config.yaml
d_mlp: 448
positions: "rope"
rope_base: 10000.0
rope_fraction: 1.0
tie_embeddings: true
beta2: 0.95
lr_head: 0.0143
final_lr_fraction: 0.05
MLP neurons of a small language model. Each row is named by its layer, matrix (gate and up: input weights) and neuron, and shows model dimensions 0-127. Each number is 500 + 50 x the weight over its row's rms, rounded and kept within 0 to 999. Numbers have three digits each. A neuron's up and down rows have the sign that makes its largest values positive.
After each neuron's rows, "fires after" lists the tokens most often just before its 100 highest values on Wikipedia text that the model never trained on. A number after a token or word is its count.

L2.gate179:475470411489505403495500537573500396404510538532441473511519584444440568502565418451572499435426545389606398486516485524416425456527508486517479591477515447536556593550537455520396538512415487575433505487449411588465449464516530501604489502463490480437485475509501453496523571477584504474505549482483483446566542479475469580522542530438530515484566511512456624485520434526460488592442
L2.up179:523494490517531526537582549479487459517470491444480512538610569460437609526541511476512524379474537543548500445411520486469493422529498519512479538479491554536446409452467554470548619489408502558468454519533411515480511461521410493530475508478462473458556504432426466547492622467440535560420504504481491503593536539406585525487503519498504513414533415537465474482536543444405484526523
fires after: "L" 15, "Ad" 10, "a" 8, "o" 7, "h" 7, "b" 4

L2.gate318:549488579537456475435540501462483417464467583513482557522507524529501492514450457559557529456437538455448462505549503530527529477486423496465493589541528506449553513500492494418454409587492512502521504566462438506519480534486519466452518565561503455417530464452534438546550507531447461445511517454551473586515514561442421457501615500548482468414479573568382524595405439531552453467395
L2.up318:548497528488382459554517491456443508514505570461573542486488595536437473472421560524611569432433540380441522430490514467532524458492466513427504505490385493385504595490493484485458546502472536500552477522585523571537512568488519501479558522577471460489482538515482528526446592542509381513449525448402539480480452541479537514458542501538329544518521565547561475489426479519413425458514
fires after: "L" 16, "in" 8, "t" 8, "p" 7, "h" 7, "id" 6

L2.gate220:481446473462566523493458477534436538440531468495489442389530516534481496485542445375488472526507546534538488544500481523516380427575501441487405489393502509456474513508525516478541536496534486595487456418478488530487476515517530430612449558513521413427603457419430479505556576546459613459541461579528461515560489454499457486535462511555498537503462431514525500603497526518529453421468
L2.up220:347401539538503535483506427531512433546532427489557445523538453472476390534395530492484418504513489571501475423487544485547454487505411522483419473409464396465435474430525569590483541460539479421501458480600480414519441495451541437543530475431522436487482527490524521503530482536501584520517538490624520421459593492495519519456391517533498462450482411490528530478523612445559575473499
fires after: "he " 18, "He " 13, "and " 9, "has " 6, "had " 6

L2.gate389:396473521437568537469553497470554567528420537523460514478531437436482497555467489620453571422500490513550510507532505496526437519395612417424482445616564446376533470502549513420471498549391454491549451594375463495476442548562442494522477499508536464454401462519608567551454524467587533507562508515449481535500486532490479465461520485492533506543490414458598495531483486499569479532509
L2.up389:442453531492524529504501538425545430514482513582441461520527468429543451578497572533468480414486505574541551481504461529463570515438533509471487409461428535566542476390542485443485510560417392542526534434527553495518501402550495514404438413472448490418482475526567455523483492503529585445426573509459489398440546513562557477446566505430562505497434470542525484588570589491616481502570
fires after: "a" 24, "e" 13, "K" 12, "i" 8, "Ne" 6, "o" 6

L3.gate66:493516568546496496479473520542579462468521528481490517443549557445529503456605512399387517458568416588464555638528577481456438455499526494480530526498535506479427553516577444447557528511397445481462483406484596469532425497458418527421500474532444565477423444471477514523422591445519466489417559491509532529527515552417497449457552450568457498383429553506474586526406551474513484584519
L3.up66:507442461475514502446495523411487443500444486573564589528508526422478507390584505529502584458538515453498429521507450550468390587544506515515504429516484555489504503463544469452552432562487473514455468529512517494495491463448522444599492482546504529488448472468550483392512466527446498526508482449506407474494552453522480484520497481458516519601476538486496500572558475549558507480600
fires after: "S" 16, "R" 12, "B" 8, "h" 8, "s" 7, "ed" 4

L3.gate205:550403487531497497496554506545438454542439516550510522572469462488512513499546505497587516484468450483476434462524541540481571623452486533498533529486597491572536504524544400535485507593529505523476565459384594548527507495503556431527508411532469489503473480502433506478584462526514473576498509516552492488492504452497425458532460513455622479515448450557457474549463511413458481425531
L3.up205:499463456553572558477409539487523578503470494622527511587537521502622523518544495535572492501456398539559506490526550386460531470486521472425472494547530498563493469552485471489458465515534500452552448592484602556563487554526461499550497433441509551596431547495438441526461488501436520452429448522557494493474513487514453442464453498492469426495577485483523384484470458586492506536513
fires after: "the " 40, "The " 6, "National " 5

L2.gate432:533511518487513423436493578555513527483468515585629491457505534566472417528536497604384497455539529517459468482527391415514438471521527479405412464550519622441505522374561511448571479484494478556507528469424411517478541468608429496519477501545481509479510538569549519448473510488555524382599530597469516566491452576566553472458494542500561477501532539443608480521487474552536425568506
L2.up432:420447506514497551453442523470535482398505475465585584506525445552444504497488475535462576490517507392494561410468534565489462490462523556480525512557548457537490550476495574571446545509600476449529517555541427581463552482571505495484524410528487476431608558510475457490443447437361557510493555505454470506376525474498446442589569448505449532600453577453444534563503526525472461541458
fires after: "B" 22, "R" 18, "F" 15, "a" 13, "f" 9, "ed" 8

L3.gate175:500460461558523533484547479431574418475565393488479464359471474411537528489560578512563476605499510510484501547459479485508522499617499420562540427473497451546437543466475543565524439479470472478449492523522518462454388402561400560621432530440486442501429443559388538535522471440545426465480547529389519474464515453467473625469536529487541509431457534488507431481473471511487617461504
L3.up175:554580461423626535582537491536498425569449537496532511522431510480495478442555484586529594558515448477503454431483492506433494405502406503492545512552423488522565420567472556536471552438449394441459492534547444472528525484474489471501447453469597473505531417448398529402521452509410553450570450537481562493495415500467464465481516519430541445463472451534475513538484495503503524504470
fires after: "Ass" 15, "ti" 13, "ass" 12, "s" 8, "S" 4

L3.gate106:538488481536474592487414434576507406483481429551568562470508550483481502457552457498445480443504491347489436590511482580451512499529622567476462484515477570563505519517542499489433485566535439521504411451470443614544443398474414480508528535476472549420460430482431561467531469512487536528467573462490401515547417550486476483537489566517574484577467546518507449571522514476366428543452
L3.up106:479480398510534566406481465425552386506511421506461543577592600559493472451488531529427442477496469426525385532399500477527504496482565628492486486489467498493564488537456515565504559655514476573543424490585535470472467495523396508478519549435524531552374420506516527527469551461511500518436559453505480474528481617560590547539507510493536480448568473482526384588516562543487478501539
fires after: "L" 31, "\n" 24, "|---|---|---|---" 5, "the " 4

L3.gate168:476486507530496536530459450502450432561515461502551509475470538541514490458531407484552507419485582534467483516486467584542525472482606546456538635516507506507474600467533469514462416624404458509534469560511506526455529412541463420499505402543503496472501524426425537484509506589548532480563454572574466435372558539492452492569529389474511414478513543485526428590514346459522536512537
L3.up168:507565444549471469577561602510584452548480448534502446624557525469497555508511502436491458458479537524437434484551566497574543542521541518406562529584483554395528507482515409552533526606490396461444497522445510533428416516532402537459527400527590475443517597503447517527526502481530525561482462567465521474373445522535539471493584483522427511520512506549498452444466442546553477408560
fires after: "the " 36, "st" 14, "The " 4

L2.gate327:478432484520484448533430495555405500495466517461485522492535462498549514525461516539510512530523519404452497476551526572569411405546562528489467542557494546552495516447538504433407389508626411530525608505450526497553593487468448421488583415484482493417531456504401532496547444541507456576567549503539475493556515589425483513593559488445537446553509519469524527600484457445491464470486
L2.up327:479446566528507429522534587569404551517479406416474495521537466530486520444472546528488522479460449473363506566519452506559493407505546598525474525570462510519545492483478526476509461547615477510546578529459517543451506478540519506546562458489418481478504507523484546549588486504560459486509550539533461500543567631501562567525451446414477581559630546454547507467494472497476533506551
fires after: "re" 22, "m" 9, "p" 6, "i" 5, "N" 5, "Y" 5

L2.gate301:538476482515530553492447342534509487508502544537558437521493460487403478424517464370537448505576605510600517616510553487529517461553454471498479396503494495430448525415451551552534396588448560530478497523519484589483492432544497572498478563556414539458531520475461564543543417502483483494551527563480488453514582461542467516482457417566589587504514440486469463569502528511499497475531
L2.up301:536475532555442546541437471611537512500482520539522501472494470483474376542647456480433463489524456536502602521466473521558509571494515550471429471438447501431547406530485510592508506518487499442461560442506616502441442535554460440558450439507410500540471578518572502520445528515461571556535416572530473451557521555502532500515441491501589471524513575579444515601408520571486542529539
fires after: "w" 28, "re" 10, "Sc" 8, "st" 8, "fl" 6